Weights of a small transformer language model: 15 layers, 2 heads of 128.
MLP neurons of a small language model. Each row is named by its layer, matrix (up: input weights; down: output weights) and neuron, and shows model dimensions 112-239. Each number is 200 + 30 x the weight over its row's rms, rounded and kept within 0 to 999.
After each neuron's rows, "raises" lists the tokens whose logits its output raises most directly, leaving later layers aside.

L12.up744,253,227,214,174,174,172,178,130,154,228,188,207,243,180,223,211,218,221,163,178,196,130,245,194,182,223,240,228,234,218,198,177,221,198,137,208,215,138,241,184,184,200,188,289,243,192,235,197,191,234,235,219,201,170,202,213,136,198,179,181,178,220,189,169,170,225,209,214,122,241,180,181,196,211,170,240,212,151,202,210,205,222,199,215,201,226,192,206,182,180,177,173,171,201,174,148,256,222,170,221,199,228,186,212,255,186,213,210,282,200,277,198,244,164,247,190,211,231,195,163,185,192,233,173,182,234,140,205
L12.down744,199,249,202,228,212,227,163,235,220,234,234,237,189,147,223,192,187,165,237,145,203,263,208,129,215,174,179,138,154,159,156,233,206,199,207,185,210,216,151,188,210,197,196,200,186,226,156,215,205,157,252,224,188,258,202,192,207,226,195,190,201,215,200,210,220,239,242,205,167,227,220,157,228,116,203,188,180,177,187,185,157,202,192,228,235,170,237,188,242,249,192,167,237,203,220,192,167,187,211,168,172,193,178,233,187,179,196,192,223,154,232,230,185,233,164,168,239,215,172,213,202,216,249,238,173,220,242,229
raises: "'", "’", "top", "′", "dic"

L8.up106,181,204,211,184,228,181,171,160,199,216,321,192,195,228,212,194,224,207,174,232,231,215,177,155,272,188,209,217,230,169,206,237,193,230,226,162,187,197,227,239,188,186,225,168,186,171,175,171,185,197,184,203,191,204,145,163,193,214,162,198,175,215,190,224,228,241,145,242,260,181,163,150,122,164,194,177,216,228,234,208,228,191,181,200,263,167,188,220,196,221,179,155,188,158,255,202,250,226,171,177,199,178,218,248,208,127,162,152,240,157,136,209,219,198,255,234,203,245,165,214,222,197,180,224,199,224,243,161
L8.down106,194,191,202,225,203,166,216,211,213,171,209,199,182,253,217,214,204,151,163,221,229,276,234,242,233,217,120,201,213,168,159,198,164,176,218,219,227,191,223,232,165,227,176,208,213,177,170,239,239,165,237,164,189,173,192,198,159,191,160,232,187,186,209,155,220,184,178,174,189,214,238,268,188,201,151,241,249,215,211,210,152,182,252,176,234,119,202,246,185,239,191,230,168,180,223,190,213,185,180,195,192,188,230,214,211,188,189,233,216,189,125,163,136,183,216,191,167,186,169,200,166,193,228,250,203,218,206,143
raises: "hn", "odi", "no", "o", "ishi"

L5.up185,161,248,250,239,232,178,175,202,149,200,179,206,214,182,154,184,205,233,231,192,256,204,199,224,209,220,150,192,139,155,222,161,213,224,247,205,204,186,297,207,209,214,253,173,178,184,192,191,160,229,160,201,237,190,163,238,217,227,187,159,207,173,218,175,176,239,190,177,174,200,193,164,167,220,191,195,168,211,202,143,229,213,185,166,216,231,200,233,172,179,175,168,204,234,212,215,200,212,190,287,198,230,174,208,209,186,216,200,211,204,187,211,183,207,227,195,211,169,203,209,186,200,181,197,238,245,189,162
L5.down185,211,230,231,184,186,179,217,218,174,239,204,205,187,196,233,218,218,203,211,211,199,222,240,213,151,203,232,236,186,239,239,138,245,241,212,216,179,185,216,182,272,171,222,263,193,197,203,187,170,243,212,154,193,200,99,170,197,214,181,114,196,189,227,215,202,238,214,134,188,226,257,187,139,210,227,135,206,154,252,185,212,196,152,225,211,215,150,212,164,183,156,202,194,202,191,209,172,239,189,209,217,227,225,232,203,168,134,216,214,217,145,200,226,206,221,223,180,240,175,231,146,146,232,198,215,183,158,261
raises: "ations", "ated", "ation", "ates", "ate"

L7.up546,217,221,188,229,222,201,186,121,248,229,222,185,203,194,129,211,170,183,235,229,194,175,224,221,168,185,216,201,209,250,174,209,195,213,244,210,254,158,215,222,201,206,184,139,182,208,180,200,184,204,179,219,210,229,190,213,263,204,191,221,269,173,253,184,148,201,183,205,210,146,175,153,282,139,206,202,175,217,215,225,226,182,145,247,191,214,185,115,233,218,206,179,208,216,172,190,200,220,196,222,204,160,236,193,226,181,223,241,261,194,211,185,199,209,213,165,170,165,229,195,209,194,190,243,185,179,204,228
L7.down546,190,219,218,211,211,196,215,194,222,203,184,238,210,181,244,233,219,203,158,214,187,196,190,189,196,224,195,195,145,167,199,180,207,186,207,189,156,232,224,193,178,190,192,178,237,227,207,185,232,177,246,208,214,183,162,218,194,218,219,254,161,138,185,185,209,201,189,157,176,242,195,271,210,155,146,200,224,236,169,219,178,221,199,187,198,160,228,217,251,168,170,153,237,136,186,194,214,167,197,209,194,169,200,213,173,200,195,203,125,216,216,239,188,206,219,216,149,270,194,139,198,232,168,146,242,190,155,241
raises: " while", " when", " however", " they", " that"

L11.up857,138,221,183,244,194,128,186,236,200,189,173,203,262,165,195,172,201,236,222,141,217,137,202,224,176,193,202,213,156,171,215,207,277,244,286,129,210,212,188,208,206,201,229,279,148,178,213,199,210,158,188,155,160,226,142,129,234,226,192,189,190,178,190,201,184,211,215,216,221,137,192,171,214,219,196,184,160,170,178,202,181,211,271,242,242,183,217,242,131,183,219,185,192,168,148,200,261,250,155,237,193,183,204,235,226,193,169,181,225,173,187,225,272,174,254,240,238,187,137,175,195,207,157,218,211,183,171,157
L11.down857,210,179,220,231,177,194,207,186,216,245,228,212,213,183,190,190,149,226,220,228,195,240,234,161,176,209,216,205,140,253,181,173,269,227,207,200,204,185,254,211,231,219,153,212,206,202,180,195,165,223,200,143,183,233,154,194,211,220,207,221,180,196,206,179,161,230,205,151,273,203,202,210,192,174,200,168,106,170,195,260,182,219,205,197,163,249,165,206,186,215,222,229,195,229,198,178,222,216,154,173,211,155,211,202,236,216,240,196,161,202,165,201,197,176,267,211,215,206,182,151,161,217,170,210,210,163,243,216
raises: "ated", "ation", "ating", "ative", "ite"

L11.up483,243,139,240,258,154,247,179,213,223,193,182,136,205,200,183,203,231,223,239,228,237,220,190,232,187,170,224,212,223,186,208,166,211,228,138,217,173,184,144,169,169,232,229,259,211,230,239,188,239,241,193,197,121,174,173,155,219,213,201,235,245,214,195,155,196,204,198,208,211,217,218,225,177,175,188,271,178,204,183,229,181,204,213,206,217,183,204,179,266,192,155,196,200,172,211,233,217,210,183,215,200,179,198,169,223,218,174,158,232,208,166,198,157,177,165,169,221,229,224,228,249,215,222,264,224,183,189,178
L11.down483,212,160,145,188,184,219,176,174,199,182,190,237,200,185,146,121,190,236,241,243,211,198,170,222,236,231,218,213,224,198,229,169,204,211,162,240,135,145,227,207,236,204,252,299,203,189,242,209,264,159,247,155,189,187,220,180,198,209,217,238,272,170,186,202,233,193,212,145,195,129,191,229,208,238,222,183,187,205,228,185,179,162,198,204,192,190,189,232,207,214,183,167,222,186,216,177,230,188,263,190,203,228,219,185,226,231,211,177,197,200,165,189,165,227,142,123,250,173,213,214,164,249,202,153,195,234,176,240
raises: " child", " young", " birth", " infant", " parents"

L6.up940,167,177,149,250,138,193,221,224,143,212,235,119,177,194,167,197,209,224,218,202,242,240,203,162,208,171,210,189,158,207,263,186,200,191,139,260,202,230,233,163,213,188,208,208,180,210,198,219,194,244,232,209,207,177,224,181,194,205,177,199,221,177,159,180,190,255,239,219,230,208,239,215,252,180,168,213,166,229,209,203,197,170,210,165,157,185,212,195,169,161,187,193,184,229,135,229,226,183,226,166,203,209,166,165,205,207,196,230,169,177,161,238,195,222,204,189,162,196,141,164,221,174,229,246,221,248,241,200
L6.down940,139,182,217,211,239,181,164,226,127,242,196,189,167,222,201,212,250,155,151,177,183,242,198,208,180,220,197,147,169,149,158,184,208,174,203,231,239,170,208,214,229,178,214,197,235,173,128,159,213,198,169,204,188,157,222,178,215,225,215,186,230,178,217,224,164,168,197,237,185,202,214,190,220,157,155,160,217,229,169,198,220,204,186,219,210,224,231,131,232,238,210,251,214,185,205,212,262,251,199,222,199,212,198,154,215,151,223,163,197,214,254,163,186,213,199,232,210,199,202,168,209,181,161,256,205,199,208,147
raises: "ably", "es", "ation", "me", "ful"

L12.up507,202,194,191,185,176,157,154,203,216,261,131,135,157,221,138,209,220,205,205,227,197,180,198,225,202,213,213,184,222,203,227,205,193,180,175,187,227,206,178,199,227,192,169,213,164,212,184,204,226,242,153,184,236,263,199,246,226,247,229,227,217,253,216,238,177,250,216,204,222,201,233,213,192,149,212,211,184,289,228,209,181,233,259,223,226,208,187,150,165,202,186,220,258,244,191,245,176,160,258,219,211,190,211,204,229,220,215,224,231,144,226,158,221,219,194,170,220,241,188,191,217,228,187,215,217,197,212,185
L12.down507,237,229,146,167,201,210,185,132,196,155,196,183,233,178,186,201,191,212,202,232,220,184,144,211,230,218,179,241,222,195,245,227,227,242,184,168,194,198,162,197,236,170,256,237,165,183,199,181,169,195,228,146,241,231,180,197,269,190,166,178,162,170,216,155,218,192,214,230,173,164,207,233,170,186,186,232,110,216,250,195,207,225,168,235,226,215,204,235,183,218,170,238,176,178,146,196,220,228,176,181,184,202,188,209,242,154,220,234,208,163,235,204,158,251,193,211,233,179,226,230,203,195,197,227,215,194,171,289
raises: "born", " and", ",", "b", " &"

L9.up677,236,157,249,208,281,166,185,188,141,203,185,185,164,236,156,184,253,195,206,222,239,234,177,144,238,271,216,206,283,208,193,190,222,251,225,231,166,161,212,244,184,229,208,186,173,220,174,210,197,202,201,195,218,214,201,175,189,172,171,182,171,191,197,228,193,221,186,221,196,257,227,211,221,241,227,136,176,161,229,227,222,238,205,177,207,170,264,167,233,163,188,196,225,179,187,228,175,215,146,204,198,205,228,185,202,169,226,209,195,151,160,203,174,160,219,218,165,168,232,237,226,206,221,192,205,158,261,242
L9.down677,192,215,194,199,221,230,201,189,207,211,222,224,206,202,166,159,252,157,203,193,257,174,162,210,219,207,240,209,205,175,226,176,168,217,188,209,136,166,148,171,185,231,204,186,217,180,176,240,244,189,221,209,217,155,179,232,214,200,177,125,189,206,239,232,207,251,204,191,214,217,187,173,206,186,238,177,196,194,191,195,210,181,190,190,220,218,202,249,249,250,217,171,185,214,195,224,224,243,154,198,161,135,209,165,173,281,238,213,211,186,163,167,179,231,240,213,164,219,226,257,238,231,183,218,224,142,205,189
raises: " of", "ram", "ugu", "ical", " français"

L12.up645,205,201,231,245,219,216,228,173,182,155,236,196,197,175,211,127,179,191,245,190,271,208,172,261,245,167,186,164,241,177,167,137,205,165,162,220,243,181,162,142,173,230,191,257,184,152,161,184,212,209,179,137,176,183,210,193,229,210,155,248,240,217,186,239,229,173,205,171,233,215,191,225,163,158,168,189,218,140,230,211,181,275,245,193,172,216,224,208,166,206,189,165,180,272,225,224,166,219,179,131,199,198,169,211,229,231,194,193,274,221,194,187,195,173,176,189,189,203,189,184,209,260,203,183,193,216,211,232
L12.down645,175,192,211,178,223,233,182,195,198,187,157,196,187,186,274,190,181,121,209,185,166,168,180,193,189,172,201,223,201,181,256,195,215,205,197,222,194,152,175,188,198,118,179,153,240,185,196,248,216,194,195,242,169,209,175,194,151,197,193,219,248,203,177,177,235,210,186,217,202,225,185,150,181,222,225,188,163,158,242,179,141,231,203,203,222,208,199,222,200,240,220,152,228,227,233,265,225,186,227,190,138,177,229,236,163,170,171,176,244,196,291,185,174,182,179,181,226,203,230,217,226,246,179,193,197,223,183,141
raises: "'", "’", "year", "st", "night"

L12.up338,221,219,250,196,201,230,189,179,232,200,200,147,177,181,185,243,206,229,210,153,170,212,184,226,189,274,174,212,216,212,271,197,174,176,236,204,262,217,239,238,190,198,184,201,234,192,152,189,234,164,213,241,165,209,178,235,203,212,187,192,203,177,174,129,282,247,272,261,210,170,203,181,195,191,212,226,204,210,245,210,229,174,207,214,175,220,218,247,174,163,245,168,204,182,185,235,204,202,183,183,212,207,213,175,116,223,179,128,161,209,195,218,246,158,212,217,205,174,221,168,209,164,171,229,201,163,213,154
L12.down338,232,295,172,238,198,241,243,222,220,191,185,209,175,206,217,227,209,157,226,210,193,181,219,212,202,134,171,221,145,211,223,163,222,191,163,215,206,172,181,200,225,202,171,237,180,167,233,214,243,214,198,176,210,174,173,195,214,196,241,215,245,183,219,181,246,148,194,158,217,201,214,196,124,232,159,188,271,201,188,152,266,200,207,238,197,144,155,208,194,191,201,213,231,237,271,148,199,178,159,170,190,188,190,149,232,170,178,221,219,223,222,213,215,229,125,155,232,170,194,181,203,194,204,209,243,218,200,273
raises: " school", " School", " hospital", " college", " schools"

L9.up26,220,194,191,210,220,224,215,250,237,215,236,151,185,211,165,178,156,242,199,274,279,235,223,238,175,205,212,195,199,178,202,166,184,235,242,205,220,237,170,172,217,226,186,133,191,178,165,222,216,152,195,218,233,234,203,202,189,253,189,168,219,214,159,210,251,212,234,172,154,176,225,185,161,171,176,208,182,157,155,174,205,163,192,180,241,247,250,190,210,149,234,190,200,201,197,198,166,178,158,196,220,172,215,237,178,171,227,275,173,153,144,194,220,198,130,237,172,219,198,218,231,184,193,162,186,228,194,148
L9.down26,208,174,224,171,158,190,147,246,198,151,171,268,217,184,229,251,165,244,209,174,176,212,202,191,196,222,189,179,167,166,182,179,248,225,173,120,196,295,238,151,196,150,236,185,160,196,229,152,202,208,246,258,231,139,212,227,236,136,196,201,181,221,208,222,217,222,194,191,209,155,210,232,206,170,193,179,257,277,131,173,190,202,196,223,171,175,183,187,176,189,181,171,198,199,238,220,197,241,212,170,155,155,215,191,183,237,209,253,221,172,147,173,195,209,174,221,224,187,216,225,172,213,244,209,203,140,161,192
raises: " until", " since", " after", " before", " during"

L5.up171,200,209,161,154,206,268,217,229,229,201,200,210,232,261,235,199,249,125,230,186,211,227,141,202,183,189,171,172,166,225,182,132,218,185,220,167,170,185,180,151,173,219,201,194,178,173,177,147,255,189,182,178,234,170,199,228,166,209,187,173,179,189,173,236,231,180,243,184,207,233,276,212,212,191,219,170,148,188,167,277,227,185,199,216,224,219,226,173,175,208,207,223,241,221,267,207,197,205,216,210,218,201,219,152,192,213,190,209,201,230,216,161,217,222,189,227,192,187,192,238,203,233,254,234,177,274,182,205
L5.down171,221,192,170,213,164,197,236,193,193,190,229,140,242,177,178,151,197,232,142,192,193,229,276,199,208,285,195,215,232,223,194,242,217,160,234,251,206,162,237,239,170,196,204,161,207,165,208,232,249,150,219,179,180,237,238,196,192,203,188,258,196,177,192,180,173,180,210,255,183,234,200,189,203,218,234,238,168,181,228,216,184,189,226,186,227,181,174,212,243,157,191,178,216,213,167,217,185,213,195,242,222,174,188,218,189,225,143,186,207,179,262,218,214,189,243,215,255,232,166,187,213,216,201,142,187,175,207,279
raises: " Other", " Additionally", " Several", " Another", " According"

L12.up489,231,196,234,216,218,190,202,163,238,163,170,217,225,213,188,201,187,229,202,191,194,256,210,175,249,231,253,188,214,178,222,218,193,197,182,217,230,174,187,217,229,221,212,175,210,257,182,211,174,214,175,184,178,161,170,185,171,213,217,185,227,187,199,156,171,125,214,191,193,248,151,268,175,196,205,146,175,207,203,226,201,181,118,250,153,187,230,229,198,202,205,257,209,211,187,212,214,166,177,205,208,226,197,234,211,220,236,228,197,205,215,205,170,133,207,258,190,216,156,187,191,212,164,190,226,194,222,238
L12.down489,232,205,224,194,189,192,187,171,189,217,194,247,181,154,207,213,191,289,185,239,230,232,298,161,195,165,226,210,185,211,207,158,190,246,162,149,238,165,210,183,268,201,225,160,189,250,213,122,162,160,221,173,202,182,190,171,173,219,240,189,166,191,220,215,178,119,220,203,256,249,180,221,208,212,225,183,136,186,214,208,183,222,179,186,128,180,214,184,156,228,160,228,154,216,207,199,174,169,217,172,194,210,162,209,201,205,213,176,218,223,273,179,199,185,216,219,189,139,198,258,198,239,192,216,198,208,196,221
raises: "gee", " T", " J", " D", " H"

L9.up66,207,206,216,187,170,240,231,208,138,201,245,134,220,162,197,196,200,173,221,182,233,200,248,170,226,227,238,217,268,140,226,162,239,191,243,205,188,232,169,208,239,226,201,207,183,204,201,177,184,212,174,187,212,216,237,218,220,241,155,175,180,252,157,192,225,234,187,236,227,188,204,193,168,205,148,201,162,162,224,171,175,272,148,182,198,222,269,221,153,200,194,154,218,183,285,221,167,195,156,210,238,224,208,187,201,172,183,171,187,230,199,215,209,243,162,219,194,227,181,200,210,225,195,220,188,158,217,257
L9.down66,188,240,193,213,169,227,209,202,205,227,159,205,177,160,238,187,172,163,283,213,143,176,171,182,183,127,212,210,194,192,186,198,212,239,189,201,265,155,214,204,126,176,193,221,154,163,176,193,208,218,172,185,229,232,186,200,198,193,202,238,251,235,230,224,195,213,228,191,220,233,225,207,197,157,185,145,234,184,185,160,233,215,201,243,201,204,169,211,203,187,201,233,181,182,132,207,206,254,142,128,221,137,180,214,167,207,192,222,223,183,185,227,216,210,211,219,176,207,220,189,242,180,199,237,187,246,202,203
raises: "es", "s", "ies", " ends", "rock"

L11.up675,197,204,180,153,167,176,139,178,169,190,228,187,235,225,128,182,232,160,184,202,212,178,213,282,235,168,245,199,219,241,195,180,203,178,243,255,218,177,132,233,257,189,200,237,196,191,224,204,188,169,162,196,207,201,238,196,190,181,147,214,195,148,197,197,126,200,145,179,206,192,192,205,212,199,190,238,213,207,207,242,216,253,201,213,181,235,182,239,228,187,201,199,178,232,187,150,197,205,202,236,201,259,144,224,208,252,250,133,213,197,189,208,227,203,206,210,208,183,169,160,171,193,260,245,160,191,182,202
L11.down675,188,217,193,184,212,218,165,238,240,192,226,239,212,176,231,233,182,145,148,159,124,265,218,256,221,205,234,205,189,235,251,247,213,209,200,208,208,170,120,178,187,198,205,207,210,228,149,249,118,202,224,237,206,219,182,271,190,248,167,185,217,260,160,153,208,175,209,214,208,197,234,175,190,186,232,223,223,196,167,201,194,184,219,201,210,139,171,186,263,198,108,211,155,206,135,211,230,246,181,250,229,219,207,235,184,202,218,204,192,165,178,211,233,210,190,165,192,233,154,269,162,241,163,225,198,180,230,151
raises: "’", "'", " are", " were", "een"

L8.up347,188,190,181,234,241,219,154,187,179,191,209,157,199,207,206,185,233,131,209,174,210,205,210,231,172,215,242,279,231,150,229,163,184,182,213,174,207,193,164,166,210,228,194,204,179,211,217,184,233,221,202,221,204,223,228,282,281,164,198,183,189,266,152,217,178,204,200,238,182,223,174,202,154,230,202,188,232,138,209,209,171,242,217,152,211,180,274,231,142,136,166,170,178,212,215,234,162,223,195,176,149,231,216,242,205,181,176,185,259,219,211,191,208,244,143,190,158,218,189,174,187,204,162,149,190,199,216,267
L8.down347,204,209,216,178,178,277,218,157,181,225,180,199,225,184,176,155,195,172,209,173,173,161,195,223,202,211,233,208,239,244,173,180,183,114,220,182,191,165,170,222,198,192,193,215,202,136,177,193,228,156,209,172,184,228,194,234,197,197,158,165,200,219,183,233,239,169,236,215,216,166,191,226,195,193,196,162,193,184,179,166,192,206,130,213,152,211,243,246,159,242,237,173,160,197,212,210,244,212,214,201,184,185,212,220,157,222,189,169,248,145,233,235,200,210,170,157,167,222,225,220,178,217,210,208,221,223,159,213
raises: "s", "ll", "es", "er", "ns"

L8.up50,157,212,225,183,213,222,195,163,167,204,247,166,228,188,183,213,212,179,244,235,165,159,254,305,182,214,186,223,206,213,175,172,150,273,158,242,204,161,229,204,178,194,231,213,222,224,167,197,241,125,165,201,212,194,203,239,137,228,132,223,226,203,186,165,168,167,199,165,197,198,187,206,205,177,177,209,214,199,184,250,186,187,213,202,151,216,192,174,203,198,274,236,197,217,183,199,207,211,174,185,256,169,191,283,216,184,221,194,218,206,225,184,171,186,229,182,199,259,189,174,209,207,193,213,173,192,172,187
L8.down50,224,196,211,239,193,160,184,227,183,198,184,180,179,192,229,249,178,194,215,198,186,168,136,202,238,157,275,241,176,223,217,217,244,196,185,200,214,233,216,204,229,183,218,208,177,193,212,188,163,236,191,219,213,176,180,221,193,167,226,189,191,213,227,205,243,204,202,149,148,111,220,173,200,187,209,236,226,216,183,208,205,178,207,187,207,170,141,191,179,240,194,163,220,200,234,213,208,208,194,214,145,154,170,159,220,227,235,175,199,200,156,168,224,190,178,213,267,176,244,222,214,220,238,194,188,215,189,198
raises: " (", " and", ",", "’", "'"

L6.up235,172,253,199,270,204,219,205,232,251,244,224,228,177,184,173,185,192,224,147,188,190,213,143,236,202,246,175,153,217,173,250,167,151,176,187,196,194,189,207,259,182,242,160,200,211,206,172,178,249,195,188,181,198,196,149,188,190,214,197,195,195,205,150,206,186,209,161,213,164,248,213,239,163,209,186,252,183,169,190,204,139,211,167,239,227,160,239,218,169,198,122,210,230,173,195,193,175,208,198,264,191,221,235,176,201,172,169,232,192,166,139,220,142,190,233,192,171,166,195,127,214,226,184,177,210,193,153,207
L6.down235,191,212,205,192,163,261,165,211,189,223,192,129,181,162,171,174,195,175,176,207,254,173,169,225,206,195,180,232,157,182,251,206,180,212,199,174,223,168,198,272,179,260,187,221,235,144,188,195,210,197,177,202,152,187,189,143,221,207,211,193,227,206,244,205,137,165,228,210,162,207,220,207,262,231,199,196,249,177,205,223,216,200,186,210,160,208,239,159,175,230,204,219,215,218,233,254,217,253,206,201,213,217,206,172,152,168,209,209,174,209,137,196,159,218,216,221,211,183,188,220,240,224,249,170,210,241,201,189
raises: "ence", "able", "ent", "ible", "ant"

L11.up617,167,197,196,234,207,173,219,155,189,220,227,160,269,201,209,238,178,181,242,195,176,226,204,207,227,247,176,136,180,202,197,183,250,189,237,203,161,246,188,196,194,238,179,220,174,237,171,170,215,211,152,211,153,152,218,181,174,229,241,162,201,211,184,216,151,172,212,192,216,170,199,220,174,212,208,214,138,178,229,233,233,178,179,265,231,183,225,170,158,190,153,232,213,233,215,196,221,199,251,187,221,253,154,193,223,211,223,273,206,139,180,169,202,189,189,232,184,186,141,214,172,201,230,216,236,234,178,185
L11.down617,178,211,210,159,205,193,196,218,259,181,178,214,232,181,171,176,208,206,220,210,206,129,200,191,182,168,159,213,215,187,240,220,231,195,166,234,226,189,246,172,210,191,165,228,199,187,203,204,224,166,238,174,212,251,177,230,245,217,166,253,226,177,157,204,295,245,202,178,152,223,148,222,198,204,150,239,272,160,234,190,169,156,240,175,191,202,216,186,196,242,204,180,178,177,195,220,184,198,179,203,181,248,223,211,234,226,183,163,183,200,255,190,214,214,202,238,199,220,227,198,258,184,129,147,193,194,201,236
raises: " he", " they", " it", " she", "\")"

L12.up665,214,190,193,180,177,271,202,216,199,228,154,233,150,169,186,169,156,233,195,189,212,188,168,166,235,185,178,186,125,163,166,182,197,219,200,214,187,217,211,142,207,212,159,214,144,186,199,211,217,204,174,179,231,156,208,164,278,240,172,204,205,270,195,209,232,253,196,187,231,196,195,206,223,187,164,274,190,198,166,213,204,200,230,179,242,192,182,181,221,268,196,140,188,214,209,194,248,238,192,180,196,217,208,226,190,229,192,192,179,219,172,191,180,232,202,209,179,203,181,177,181,206,218,224,209,178,187,139
L12.down665,222,212,226,233,190,213,188,195,218,314,223,210,210,201,290,208,209,174,160,206,155,203,191,187,193,201,178,254,204,186,214,209,231,220,196,215,249,240,196,204,230,201,251,194,213,196,173,203,170,171,208,195,159,229,187,223,155,231,171,235,231,209,202,192,198,208,303,137,200,168,193,152,122,187,160,214,214,212,210,187,210,239,236,219,122,172,156,173,207,213,180,145,230,174,182,246,163,186,223,182,183,153,181,196,209,188,208,212,228,208,144,230,117,192,197,204,188,168,173,190,210,202,193,160,200,220,220,211
raises: "'", "’", ":", "kin", "ko"

L11.up44,256,190,158,180,220,178,234,173,182,214,185,197,220,209,200,206,172,192,233,244,169,255,184,203,172,178,155,168,196,224,200,131,197,181,191,193,134,252,145,206,180,193,202,210,224,199,177,238,193,226,221,212,217,218,201,160,227,220,242,169,207,194,232,252,180,217,167,156,234,226,236,206,209,191,191,169,138,191,115,188,239,197,170,200,177,222,200,200,245,185,218,181,180,205,149,196,228,227,189,219,206,230,181,223,128,190,209,235,229,204,207,232,251,225,207,239,176,188,159,199,213,194,192,173,204,186,216,249
L11.down44,197,196,144,196,256,253,230,222,147,189,185,170,182,181,199,204,192,181,196,191,193,169,141,207,244,198,181,211,190,198,219,272,170,197,159,198,161,223,244,224,234,193,261,207,201,214,225,160,189,221,216,236,212,220,182,223,184,186,221,187,164,199,203,263,203,217,198,171,239,189,290,247,205,173,225,184,200,233,156,187,225,219,209,166,173,196,190,178,176,144,196,197,254,231,177,134,244,219,210,232,132,170,162,186,198,229,243,211,227,227,213,231,173,183,132,213,210,214,225,208,205,202,228,209,194,216,172,169
raises: " among", " throughout", " across", " until", " during"

L11.up76,138,188,252,186,188,212,217,198,126,199,193,203,183,217,209,158,202,177,221,230,186,168,215,226,119,252,188,192,219,208,224,204,179,160,204,211,232,198,199,192,177,192,162,199,235,205,194,202,269,227,178,157,192,191,259,222,211,159,204,212,262,161,172,155,171,212,154,158,176,230,243,146,184,183,265,179,186,225,212,151,201,160,191,200,177,221,155,204,182,219,225,203,210,205,209,188,178,242,173,209,274,215,192,178,188,196,220,254,140,215,274,196,196,199,224,191,169,251,230,215,220,191,142,224,271,182,156,197
L11.down76,175,198,199,203,198,196,234,259,195,174,188,189,229,218,191,173,209,193,226,195,224,195,238,172,146,218,215,235,185,209,235,218,231,228,183,173,150,218,215,225,184,196,203,202,216,252,211,212,193,235,231,232,151,179,205,168,221,182,191,169,154,208,189,241,151,232,157,232,200,140,255,183,176,168,200,186,184,119,207,188,154,187,252,167,202,192,241,166,199,184,199,250,196,207,246,185,202,250,197,164,186,203,202,210,202,204,148,282,191,184,262,251,221,238,249,202,202,161,185,226,230,202,128,195,169,187,263,210
raises: " 5:00", " -", " 3:56", " 1:1", " –"

L12.up8,174,255,161,184,208,227,215,251,142,219,182,211,177,222,204,184,196,232,213,221,182,198,158,183,170,193,223,168,127,202,164,182,167,166,196,172,238,203,223,127,234,243,193,196,185,185,211,227,215,229,164,175,182,199,166,177,238,211,215,178,185,257,112,253,208,208,171,186,216,187,242,211,191,198,177,235,246,176,139,271,217,216,225,139,125,203,223,213,209,237,179,185,182,220,184,177,226,215,181,154,179,175,254,196,166,196,238,168,253,165,187,175,190,245,213,209,204,190,213,188,152,215,237,196,199,226,205,135
L12.down8,190,162,254,194,213,236,171,241,197,237,167,228,201,174,236,169,224,194,196,155,155,251,193,184,196,154,214,183,210,201,207,209,219,301,238,191,130,148,185,225,195,151,164,209,183,242,207,185,191,92,230,243,176,170,179,229,183,226,209,223,218,224,246,186,214,208,187,180,164,260,184,208,162,191,252,209,182,244,201,159,119,166,229,202,256,161,192,188,221,160,208,186,182,192,247,172,160,199,190,213,205,205,214,264,210,157,233,224,151,198,212,228,147,192,174,181,259,240,223,178,196,247,201,220,193,200,227,166
raises: "'", "’", " magazine", " himself", " held"

L7.up298,206,268,240,180,215,141,209,207,161,169,211,258,191,173,130,176,148,184,151,168,239,221,177,245,236,229,211,196,190,203,239,143,188,200,166,178,199,209,242,207,192,271,203,200,165,209,167,170,179,233,224,161,253,140,158,181,198,186,184,180,226,215,203,185,153,181,144,218,199,214,188,244,209,255,239,263,182,138,218,180,191,207,154,176,198,192,261,197,155,166,154,194,190,174,156,178,204,180,215,263,180,208,208,188,213,244,212,234,217,220,200,221,159,209,245,239,164,163,214,201,166,216,253,206,247,224,197,213
L7.down298,224,181,219,190,223,237,175,195,174,175,209,199,186,172,193,196,184,210,182,194,199,207,210,194,158,180,241,196,184,236,201,181,214,186,197,231,238,143,170,245,172,183,259,241,173,172,215,218,230,172,237,210,199,218,164,202,234,184,214,247,211,166,265,159,123,166,225,187,145,219,232,222,172,203,206,278,257,164,182,176,201,196,165,175,223,195,201,218,178,191,199,156,148,233,183,204,210,173,226,223,188,230,188,206,196,195,181,220,202,176,162,143,164,220,207,166,227,184,208,167,143,181,271,221,214,197,204,202
raises: "ence", "ent", "te", "ts", "ice"